Part of a small language model's weights: no biases in attention or MLP.
MLP neurons of a small language model. Each row is named by its layer, matrix (up: input weights) and neuron, and shows model dimensions 96-191. Each number is 500 + 25 x the weight over its row's rms, rounded and kept within 0 to 999. Numbers have three digits each.
A block is one neuron, or neurons of one layer that tend to fire together. After each block is what it responds to, as a language model described it from the Wikipedia text at the highest values.

L6.up52:488469441510522498506470458503468494479430544542451552490482465508469478501528495453465499497473520508539513520479506504522488527488498467499518494505513519536472549491490495516509492447495492519496494477481520490502471481452486501543514487525497516482518517477478525521488514495472494494
L6.up260:544527512506501498525463490505495499508492481508525492528532494505424516527510528484506497502483480480488496490509478499504502554502518467507481498516512505523484506475500455489519517544481500489479508491464516516484528499432476469498502462450489518472532495489481461496483535522529466480
L6.up308:494492451476517464496511507501522483537529516499514519458448474501514526484502463491530496485532488509502464505485483532532546501521498481512527477512539506532505462497560519502502490465555446550544539447484525501516519522544509514471448493518482460496468489479507525537516553497492497456
L6.up339:493531406459519502524508550494454510493485487506507510489521498490538502513483488505558521503500484510487473502498525480476504520453516475480494489442510474538494516480484462524516485463527501552540481498456545517460494511528552525471517494526491491571511474534513494492487496484503535513
L6.up466:492483474490483558526507484485505547526497505468538499512475450474473516500522492491520512514530541500480462430498552489515515530518466488493502493485504529537507497448452464479459514501477522494529472485489492499466466483477451515526533487476505474470471506458527492490529452536482534483
L6.up531:522548522485508477526502493495492520525479498479502501516514525515436528533510514508529512503471482457442488476541491533544469518537467510499541509537514463486510498483488507506482495513489520426536495522485508538495522543484482505508524499509473512504501477472541478512507497502537497493
L6.up608:512469479475514466537492512498510464523501499482567510472500442467511492496520486454519508540531486522477485448466510532510521483509516513537472561498484455511494514496514511524540481452539534489515502548493496480475522520467508527528487503476535515496485503505457487505486472506480526513
L6.up621:462487536499455444448543516506495455487484479464478433496495496491526483473503501452551521500477500499506498460496524510502500480499474549513466480507505505513522508499521515511485463459518491517488479555481565500479523493480543481503528548488500512463491507502547496511513506476522508474
L6.up654:517473497471468483500510491482478513516483484563511478533460517530520479479464465481537511467495507443480509517462518489505540503506461470515530526541505496535520502533495496514493538512543417494476480497486534482474506515486500507482467447485524529500527500532501436560485535529520474474
L6.up664:510473485504508484571515522491472507508530445503493510487500454476482517466504485503523531531481490505484529515464473522488516500513436482494562526554527516516475501455538519498534503510492487504543517504499509506498508523494456534510539508483480527457503518524479499506558493520523502482
L6.up694:509547491537513480527482517511471513509471499509519547468486541497441501506498444489509502491510493538519490522511500517540525538506424489535507511504490523491496500504516504515505516452484514538494531486493511486515519498473563512506504495508457495484510477480517489474504505525538508535
L6.up743:484504503479517462537513479483531501520518478484467478502505452486515560510498508544516480493492518483475505510504470482463468494490537513524492500508498520497515517495497507479475478526458569488493546498524489492494549473534495459532493450499504507477488463496528458545510526496489470474
L6.up754:544483485513497459523498486521512516486518471517513554495495509499499506543490497583520478510498470539488479506496463463459513480488486505535488480503491514503527512520493498532478488517540517541511484483484492490511534497489507499481523468450478467518486484510493525492534478492492511479
L6.up853:541492474502488471541542516481472518471445489518512497501528481505508534487461464516520493526484539518515488486525470478543508518507486526536465493537514484532526485474496482486529512488510553502503478498455497536480479519513516477483472472504531499558488488471457507499522528534510500486
L6.up936:554509537492518481483487459421482527549517514500532514513528502509491484541484520500517535489461453466481497553489472478501476480509517440543509545500488455501471526519505571496481508496496497531508514478458523527493474460521503528492528439489499514530484471502466502506444520503517494527
L6.up1094:547494491518525470518491478489497509501480467479472472506481467497519508486491520534534446489509552463482501463460510531541477512487494496484540520515537559520507472535511504525479500506511527511494481483527487506523479506533516552472517501549480468505506531492527504487520514501504473483
Measurement units and counting words right after a number, like inches, pounds, miles, cm, kg, °C, points; also mid-word pieces of botanical and taxonomic terms (ovate, Caenogastropoda).

L7.up752:508520499527511462496526493473511514520470478481519550488486492516513490464498514496476445420493479523497494520494452504506536462533540472524472484483522481467519445473519491514480534511514486466521492537444513486503542474538467487545519498543481502492521493485473458491492483527482463540
First word piece of a person's given name where a new name starts, e.g. in sports tables after a country code or after "directed by": Ant(oine), Ad(isorn), Lis(a).

L2.up77:560506499498508473496477461482514493505507512510507501517494491460452501524523476467525487489493517490480478519515508535507513505457494500513496533461537483463481480490499482503518484486487478485515509452477495513473539498534472526490502520515500511491486502480508523484491495509483545524
L2.up182:518504482498520492552511493473500523481511539477495493465487480518494482517508486464499528537498513516539499511500484529487502535498483494522493486503515470491482478474503515537501491507512483493512495502521470449478534528481504519483535510512531524484519529476498469437488515466504511540
L2.up522:512512501473538516486514472514503495540522559470513516530491488455492484465493530445519476485468502512486502497524520518527504493529487566515502482459497501490479507497521530508504462539510494498486469464489504487506502492524521513492501469517514530490526485499498556481453490466466510501
L2.up1240:568515511491480551517540436465522474481511512499484506492537450508506543502459517526513490481511492551521443524500493476535506526508552517498500486468504483509498526483502524536544503485498485483513473462476493541484504492507521512492542480500526552494504523527489494488502541482457519481
Final word pieces that complete multi-token technical or Latin words, as in species lists, anatomy and botany descriptions (Cretace-ous, intraoc-ular, Conoid-ea), plus unit abbreviations like mi.

L2.up684:487514447457477514523483502513507519531532455499508505485466502529497498491537484518517482464549520480492502505541464516511528469501474509507470560489477530463473470508484509502459532515453482522510530510513505532486510460419495504535535526514497469476510483501524520479484486548514545496
L2.up921:545485479499497502507441498541492549544490469521512516549509514532461467504531486495496490486483520491506526546483499491501488528542524483518457509479501536459493502496462472494491559516529473482536459518509465495529516501520481504481528489530479544480503504496499499484460501550515473534
L2.up1054:512469537487497477521510489501514514458430507526491474478488471471512506484514446490541507493496546479482515496486503534472486468494514503483469489514482500533537492535487509490473487452511500488524524453476502492480534489479493517531498486505478502486505519532534484466488490474553508488
L2.up1096:512472466524522451476493548554529493503492498547518516498479484521476523477472478450480521454520506505475487514563477483498459496530510528504479539448485477511549534516498488467439525469515521512561562481513527543443506483508507540519528514496454449455475537498492548522523532487515507515
Sentence-opening connectives like Despite and However, linking words (in addition to, because of), and -ing endings of verbs that take an object (ensuring, seeking).

L2.up51:504507515485472504505431462498471457490514509491474487476532504516521518503523479515490519481506505502451523483508555543480488489477518496506499519501517506496494496493529492489513579484500504544501496503507496519494518510553522507446484495518487535495505508510480446526517506515518558525
L2.up63:478498542500524489506480522492481509515522525504496464492478553488540511507523502468510511487507519476521537512513534485490516485518486479519495539509497529485474509506525525504558515487515524519496473493474486474520512539472516437453544509477474478499495468466476493490506483492498482547
L2.up1192:508473474490488489548514490432498494522481487527476478502462492496518508480470486464518476426491522486476532491510532558479490492473523429488466514516455502495551510515471481515511502517526500518487518492552520526474481518509482501501491516526475489472483476481493484528507482469491506495
L2.up1223:503474536515497492501467516483495482528521484525514473544461536506531519468509519525481474476524508495494516485488476504528500523480456488524552516514507498450497511536498545492495526524499500467477471534506539472530537504502499503500505459497482513507460491517572494543533466550469460527
Word-final pieces that finish a person's first name after its opening fragment, in lists, tables and credits, such as Ger-ry, Der-ek, Col-in.

L6.up296:479541480523483468492497518514512489520518515515458501508487476490503487501516471552506496496455495468472474491483498544495478502487567520533495503497499491484467466520501525487444502519487481465504476481485496521473531537491465526467500514489513506460560519442474506491514470518454483537
L6.up307:454483463519478538530480525533499469499512489482487503514488493537487482495457496484524463479489475510467503452464455490529515485513517461514506491494517539463540522516534536493488471463508505496470531512516519496493505534495525508519501512477515476516491533506466492542501524520482469528
L6.up373:498453516533489468462504460506492476520491497481534489526460503482505465499483528496536486432489473497536470480492451516497468518522522488492556502518453487491512517507522476467496522545507506513527503505474509507445473480497530512490497488503469467514512495520511483478491520457496549515
L6.up457:515518489506518453549441498504444516451498455469495537520508480516487462489510483488499461471501556466530554460546502505505540521482541499514487523523510529540504503473510493446483497500518481514521499486550509496505481496541501496519484527486532503515519561495547501503492516529518509487
L6.up482:528515498556543512532486509535485531485536490478505513482501478527487466530474497505458498429465498478500468494485486465472488498499526502484522512474523503486481501500516480504528505487498495524499500500487494525516479508479507514491494505512491499516509564539483511491506487491501520482
L6.up488:491495486457506501484482527499523513496506519478513489540560505526495492524493555494494434429501540501479465489472454485461501497469548497494487505506537507497499486492499455506509538504485494530472534528481508522484518501536468517471486482507496494462521488510530500567515511519516511501
L6.up578:503483508510472491513464509516547477530492488518540498484472502530488470492496471505475497491526548481467483489503501483492467487458518455506465561502503480462478507494502453486509514502502483513563529526482502518499512532468529522501484509505484471531490546521464492518522477487510519502
L6.up601:490477525510534472474502494500514509531512456479455511482498504502515517488468464478511482490473483486514513511479492541510492530452504504513506532499466483490486494494504473490507528497432478501503553455489516547510495483465505501498452496502547485470514515499508484534540495493479476549
L6.up648:498469515562526474518465541528489482495461462529506502545507483479529482453515482502473503473471469477501473481472505532476517485514531498508489498516503497502497493478473507517516499452515482528524500503531497509507491519497490482527474490476542514565485451468466482499509508487546475491
L6.up656:493517493472486513515522512477479455446528473498523489520481463517524480498450456550524500476500498522505536484477485541482449513526525480489502508517442521497475472540533514487473521505514487515489494538507469485477496427508499518492482500471482515500547475522487513524488490502516483479
L6.up891:536541488517457479508474513445502523459493542482515496519483520502498443479498541553496475463497507502498499477483512496496501495523525506485513520526482548525469540537507497552541510504481506452442481474508518550526494535451506535478537512535542473464502528491508539494490459491488482506
L6.up899:517548530482503506495493486481485504502512492487528513488511473491462496446522509506518519435537462506536483518470526469510513480458533497482491504498513497475478455523534497472518517530468452523497509544503514483522486517518493533480525477544495508537538502499504527517447487495492469457
L6.up926:479484514492511533528502516481507515481504507496470516478543493482458463502473495453517525481520534534478506540497537463479484504444554477518506531506475499487465469476478510508445507533471491510423495515472482525486493510476490505470559529493479497515535495461537488485483556486532495477
L6.up938:516536480503470516517469467469529485495501494515519507474533527511462483468449479488507493481488504533538507465474500514476505491475486557533476479508485523475463497444495493508451474515509511525483476502541481524471483503517451499467480488482494515485496502521488494538464457462516481494
L6.up998:486463485520471548495467477475499499509492408515509506475470492523503464469494483564521497471536476498565488468515509501484459487469491509531513479510513499526467455481517514497486543507542496503480479517480468502508521519478550478510504461516509503502515455513517472529488480460552530502
L6.up1038:518472486460529509500504504540545449521502438459512482480551467446524508531500498518514513525513498483456451479480551496481468466519469485487469507551509511488506451452502543512485520523511513483503507531541528443530505458478492503483447488472548518482543496529494485531531463483495541527
Subordinating conjunctions or adverbs opening a fronted adverbial clause, often after "said that," or a sentence start, e.g. although, after, since, while.

L6.up75:515503486516483501504448482500495505522523460500550496486517478538544497496484493509481460491505484438495533456497502467510492493470534505544499499488507513488498518510477528481503530496524515511507495536515475505511512492566548498508490496507478514549506488451536515477498498492490470472
L6.up79:494556466477478491501464494463493534477483472490529505532527505507461534451499488486486472499492444475437463476485444543539480453476509494484486508547521505494510511503495507494471494499521487521525446521504446539484517491475510518528533528511513519481536493472492499477528500460485455489
L6.up87:479497503542513523500462502512494517543504506509553472481527517513531504475490464481506488497497471511489507496521467512464489479547481506519521509493458497498478474485507520458525543494528506525479497495527529493558517512527518500486510486520498515515552507505509486511484540500500489470
L6.up161:458515498487502569544535553499441533498481501483546512501475511499541489485524511501501517496497480489516488505469461512486459493496497483480512513539509473502501513482511519524508490491549521509509469469513449494507498524488511521496499530523497513488492507495506517521505496501495537530
L6.up176:525491480495459502491507513473500520509497537498539525507501529443534483439504483524476481516492494498520477506462516481505537479508491506499497458456514460486475524508481576481542463495490499472534503507526531521503493552520511477507542498451511497517527459529488468524522525504470535498
L6.up210:467520488480513499449455481513495492509521504492500499500520454476547505502505457437529506458498471444548534505462511462471489512499461466510499494481490485463545504471470530433497516507514523491479494522482502511491483498537527504494515459521486516483556496475506490524494454520517465483
L6.up213:476552494444493515482497460552566488508453464504471500459502556482530527430507486478446504509440526477474501490473507524483498479479485501536498492544519526456502488488499534508498491487548480458473459499525525543511508492512477504487550543511515497485524523491515527484506462513443499529
L6.up304:462499513536544501520507499458525512494517441467521524475491502473522568458509502475465496516510499478534504466534478486469483526510520477442473506530510478475493478462503497542505518498479490505508496532513487497505554489498488487536520489527510461513493467511468462522501502514505516542
L6.up329:496536481473504513487507497483487511542492466489546482484523452504435515514486467544526503486485516506478508494432521531472452518480485499517482509510491466507505498493483507521514438527543542489520481504527474492478494501490517486491474505527519481496490452476476535540502569504503487469
L6.up342:481532485507453524527525482510560461495472495491498520514485500510505504495521507466506499527524513499491545496491491528507477508525506496464528457516508510504517516492533524494525494526490504555427482517513528532542512498471538502506488495542511505522543554524524455517538506535498464521
L6.up445:508507499500507483451497548521471499559463493455499476509516491523513536496506514481490473506489523533508513476516491522508531478486521452486502504495458479481489405490477506501514510507536484545517473517515547515486518487513458436502529511474489539474503496434498476483489509471492514524
L6.up554:518476528495479513497498520493496493446504517471483435472476461534532516502519487511478478530490497486515545454501539484517517487527480456460517519461491478486511482495467533516483536524527471465498470512447590526495496520522498515498541518520513488503508506448533517494540522500486493490
L6.up752:525495481534538487514508486498506484507524492513466501454507489502480534479501577499484489492476473496522482471472480527496495507519504469492482526536486496521508517501546532497463528480485483460495484490528549533532495502516477483487534465501456460510472510474487449536525461522502501489
L6.up1099:501471511500484507505518452521478529502549491506500515509528456522494468478523500467447462459475513516476518486470510520507512466502481465529472508495512522529537496437534477520458511496554537536534471480522491501512460468534469499481506519532495530512456487448485454538504516520477484543
L6.up1189:471505508539510453460483498487500483473493487481515442523477446521506462479478531535483463501497480481500508490490496488551514525493512515544467518514532488478507542512512538523499522501506473476519474563517553539556501478543472497527481494517488498480489497460501445464543489534494512510
L6.up1239:495482474477491497485499474503519472501496480465487521551482479512470528458476499510451531522493502509489503511523486470544440524528476477487515513518524494508501457477479497505501470508480524474515450493471504508508545451528467519465490490493469523467481491487499480502525500529522464532
Final word-pieces that complete a person's first name, usually a female one, before the surname in biographies, sports tables and plot summaries, e.g. Ing-rid, Syl-via, Mon-ique.

L7.up962:512463490526516480505512550477474468533503473487553525455482460542454508527496492503553512483497534449503507442538503437494525534501487476536476514481505468534538516448499479479520428524484489511515461477511489493493517518517522451519523492486465526501467451513493517464554506539480500517
Tokens just before or inside numbers and measurements (elevation of, thirteen to th-irty, on 15-inch), plus mid-word pieces like biza-r-re, cle-r-ks.

L2.up458:510491527490507512494488444533486449531439485492505485478447513503474508514469521498503538499515476550490502494517502462500522498498526509497527463524507511508558494480508519514468491527496474493528479516509506466533448483484501527502487537509472539441516523514489517454530492498538530468
L2.up714:491496480472524461514511506537528480526511489516506461495485552472494516479495492520486469479530487503492494460499534533451494509518504502470513506470498493447517519505543498511481506498502509476494456451478453476489467483457529526491521474457482488537468492508547466482520501519530510513
L2.up786:493510514510468498495527493449526478456479473487532496480502483500435531515441509518481485503495464529531507541519488495517504513462501512530522530514448534509509468520472482501485481481490471538529527547534442482518503539498496514506463533525489483536419487515488502488487521512505510491
L2.up1068:453516490531496519478476461532509480505447543491488528495499537504483531481499452502461521525509432493515460479530543481502481502492517448497492474507503475516492527490490517514497485526550477509489437477527523508497534507522479521484500532490439494479505482492504475541520505506524461522
The first = of a Wiki section heading right after a blank line, as in ==Education==, ===2020===, == Third round ==.

L7.up285:495501481503505485500498515500533508491503497516479496486477468512471483471511477519529463511507532527516492476499513504491500520495473500466509493519507478513493527521489506536491494518526484471496499503527533538485493454488505507481522456526466495467473488487540440514501517528468526470
The first = of a wiki section heading after a blank line, plus sentence-final periods and paragraph breaks ending a passage before new content.

L7.up1091:494501500496476503533464500486504490461494534483504500524528479471434493516497481531494496490479505522473480524465480509540518504484499500497551501486517475494492498488481521501528481486522501520548484507508487487458527480524488488514481472489496521549463478486512528497499476522497508507
Commas, prepositions and conjunctions that begin a new phrase or clause in Wikipedia prose, e.g. the to in "In order to", "However, to", "He and", "As of".

L6.up18:460535499509468479529520534511503499495492513513492499489573517500453470521487484473519486490505489491503458512498524501469484552494449521514482503485515479491545525456540478491496506515532490485489522508513517523459522482544533524467473510487464489437520503497537508480517491486458546507
L6.up93:482523461504511525504543483491503555503481523445494503484500436505474477543498539428486512571449510480508501490496470485445496486489475501502518522533489504494478538490523494504457500479497490505546491476529495538454536502461525490456489486520431482468526465485520508522513482516486547485
L6.up219:506491534487496489491501476470460510476483505487496513484526532539508503474501518510459480535498463469472492478475507501519504525438530515485498489479535544463502536472524462525475508471552504439494504516500546524528525454527529542484532495493476509467497480487495497499504507521500481521
L6.up288:468520436492505526512492482542512527516443490522477493508522504494485491489494515493491456466522520482531478477496548474472515479471470502500513506479499519468502510498539481510499521521513540485513513509472493471493495497500510495501482457510557507474496500548458533503533502516513450511
L6.up299:461520479436502478494449542492514506491486475484500483458496495483519475480537488463476461534495473478505472476515558524447477497465441511510554516495496459507526518546483522468444446565492512514498479470471489549531506515488546480494489494489540504494514470498545479491496454489493483512
L6.up344:458492488531485520459504540476541482484495544514513530507528484505531543490516508505480497499530516527509527492500509468458499562526495521517531509540493567506497522510470512489452516491490507499551523512453493487463485476465529510464473485501447542528534468509503474487506532533506531460
L6.up375:508475485502513460545506494540528495537531471484444521446502488503479524524457527541542523475475488514500490488479472529461538504486499535514499509488528479549521493504522534545525535535447479518493540527493454481514472489514537513492497479516491492481474509499557512475539477449505469477
L6.up383:520443519465546480551449512507488492509500467466480488464488509491498557518462464480529500511464519513479582484496464487479502513525514489487518533453474473496490485504535512492498552501489475515544523518481522536485511498505517552495511505535462525513470476530499501450498516471469494493
L6.up504:527449527476543514510500505496520501518482521501518476469536481498492480469513500478488499507502526516457526492505481532499505556514472481561455486499503469489554525490485462520544508452489506487498490497485519485500510506464452497500525511497485522517461499550474499518499491466485545446
L6.up543:491532504467528510513471532499475512513538504520506469523517498503459469478516539534486509522473517503477505521509501485447495509473516448471488483482507497499523504498503484462512509502495507489489519505503495550516471513530513531498514511470477514506536521526515464512481530503493544446
L6.up782:496501539469492503507530487472468474509543477474497469495496446515509486489537536514510480478508492533498498548534464480499519527509548530444492523563493526522555464503494453481500480469459491497517478488536487519534524478488557492513494527525510509471488469542545456486538481490521458488
L6.up868:483510500426428488511467511495552470466457472484550499522522531470508499503457531518520485527494483523509509505467493517486503493515473559487484444533514480523486479478514489507464525522530503477553510511484481485537498514486542463502483489492493478515505504470519472527498552508472488495
L6.up1125:531506534474477511476483512496492481486503488490521501511542482475510539528517479480534454511499545504499519494487514542482515460464449506469516479527528507456522458481511491464530498475519490480487523522508455512517532489489534527549527494506502528535542493505503498496515552465503452492
L6.up1175:498481531506514499492498517495530515458477495480506509502480473495466455522500536496499453506469512469452491489567522533523486466560497466495510501487550503513464531520529513487516535508469478484488496515513495489465542481504486517461457480492574535518523467468476511504535479519488483512
L6.up1194:530518510449488481511558532490526500490523482491501506492453492527494488457507497507487540449491511546471488460506491504529501466476543523528499524508496497449489471469494482485476545467493456517510536523481505526496498475521521502480506542458528510497497476507500497500541462448537469501
L6.up1244:491496491515511516465470506496503504514462491483522509475542504498442487477515535506472508551444524490505505487518479471470454491470453533471501490530518524513483503487462454468454483517492482501519485488455505570513502514507499513481522478458484534498483489507500452540494517514479489496
Mostly the first = of a Wikipedia section heading after a blank line (=Career==, =Background==), plus sentence-final periods ending a paragraph or section.

L2.up244:514537435483466561510518502487509520516517474487525511472510514491499526506454493492511505454511529481506485514501511470487502529515475473500492510529492493440528517503501522517466523469516464495497503482494433513497505490492511539522512460464500480506500495489509505499500522513515487483
L2.up885:538507498505467469461512481507526513467522491539508502487538520453482498523470536522548499468485495512542486489477499484516487533514486510483497498479504479511522550509481497502451503517543483458496536498476486524499527481547495508524533454502505498484512479546473455518562515517511522501
L2.up1127:497556444526493509550539482538506463514498466482426478504453490507521537506512510499503502460487499466491516510508496483492481496481533523486523454543502536493492545511511476584455483518500474475546506504516506518490461512517514474513456474483519470463532507483489473508494489516501468477
L2.up1254:550503510530494441502507482486541520490513513469518453507488482482516496478495484487485506515497530534482551503442487527448480550460468526496500501512500500508533529540518457495472478478519505458481483491505542486512536483480506478530544465463488518461519448500488503518537485510547482498
Punctuation closing a long descriptive clause in prose, strongest for dashes before an elaboration (—no matter, – however), also commas, periods, semicolons.

L6.up21:500478475520527500477489512504488459534463495479474490442478516486507489519536499523486498484515469491484510500459503539443510480487472501490520507512499473514440495493486481501503474500498501440484493538474435519489526459495475469474491554537510475474557507519511478528498512488543488525
L6.up192:533545485472525476529518454508501469477492572457497503530484546537528506496502514491495487434526503490541486512453468432512476467534534480473497540517429440464516500513491548545497490460539547513476510514500520491488500470463502509498487478549464493508481516489519514534481499490524503489
L6.up197:517556502492533506483506513494492499500474494509493500490517495510477442493519502539500492521482472496527470495472528482505467449494493517483529530529562448486529501476546525522471508526521474515487462521453537505523509538550478525566474538480454498465483504531483520557526474471497519539
L6.up372:507514510520453493486483497484498499494525471477516519509457444500542443459508457523533506543500463464473451510465438453511490467482469451491513464495535486489502501467504516484503521474469541481490518519506482526524532487499484483491499477532459515493486495470492507493507500539522493479
L6.up451:526493503488539477494552530498474442502520545519523516459522453510472536532525484526521506488512486459491466504498546459485512464524495536514515493490500483543514525542498493525527522477535512501494497463466529513512503475471484476474521463529545475479533528509501521543489461526490476536
L6.up681:496464510465476477518472513445451502492514528495506504487510525470488453466498512517526526491450481522484462474457503522470487466497480499481460543498501529519516535491500501513523559503494520540499510503528495476477488452483493480509485514532483497505487498506504458493496486473524448447
L6.up718:500482499461548460441502532469480486489491513472491496525469494509522522512500540520473505484485498530493459487500475488543501494482466497499440496561478465510482494499446504475483502470492437483527487536563530502508504496515464492468512485478521456517510468497496470486540488543514506528
L6.up725:520546490483508501534543496469504470477517524467486459552495479504468463494536528491450469503503541477521508534474506507483512475483472527437525498554471454465458479511496487498535488469546493536493467499500523496535514484510508449469477482470533467537516504504491462483513505503505502484
L6.up816:540504504489479474458474506476451476488496458499502466523501478507497458517515512520493492505493470542484448477485478490500505481508491512489504494497466527532486498490534518479529527520502476505475489551500497508504498519522539471477485554518490462499495476486517510501520503514456505472
L6.up817:550455500535466532503492510461490475495501544520514532507503491481499465516486527518519552526492485501478469486465550479480526482481490480487517521494465467486492478477540530537516516529518500594442497552459506463477508476505498480466515477532500502480486543475507490501466527523530484543
L6.up931:504496495504476469489474497497521457533473525495476496512451532506516477449501491506488500460498496529546532516501503532505466461516559498529522510485514488525477476485515518467522480519534539542496490519527511540506494502524485480539513474481513508479497516479490461496487470470505493529
L6.up939:493475513480493504513488518488555510495475538518527547532492487503487452508461539491498484475473547513501488509494467487468527513496489489522463487471512500454450513549472503513493488460500469540533523501470505515490540485552518459487497491498492536494481453498491501507525528557544513462
L6.up972:491505516482456504468472517434458457487487564489526487498481509493456498529471517498489503490521531490465501489456457473423531466515480499492522500528484474553535517498497512497486452514496522500533512495491487552496528492476515484488542483516469532502528455493514495468519508487501501498
L6.up1019:472477525506469536482531474515464513498461513498472512489518460475499515499516481548497512510516501461490485482512502530477488486478486507498504541460472509470520501517500460499471513467505515503492541516491508511496506536476492518491453479541470477507489510497523473500548519494509477491
L6.up1074:502520510456489505470481509473508499447508503509490517477503467470469481514499507548498493518502500507477494488479510528521549502534539489487489511493526519485474527528511520529507524502532488471490495509530502473521544465485529477494520488519505516490538507513493504474496556502524513478
L6.up1276:505502505493500477483494502480494457485530499481500478513490465539489474501507448498495497487530485541505484503492524496553490460494503516450510525507526494500491492515532504468468514497489459545493515497484486491522486519580536500565544505508524466521503531497501507492491473499484458486
Commas right after a clause's subject (a noun phrase, or who/which), opening an interrupting aside before the verb: "The opposition, headed…", "who, even…".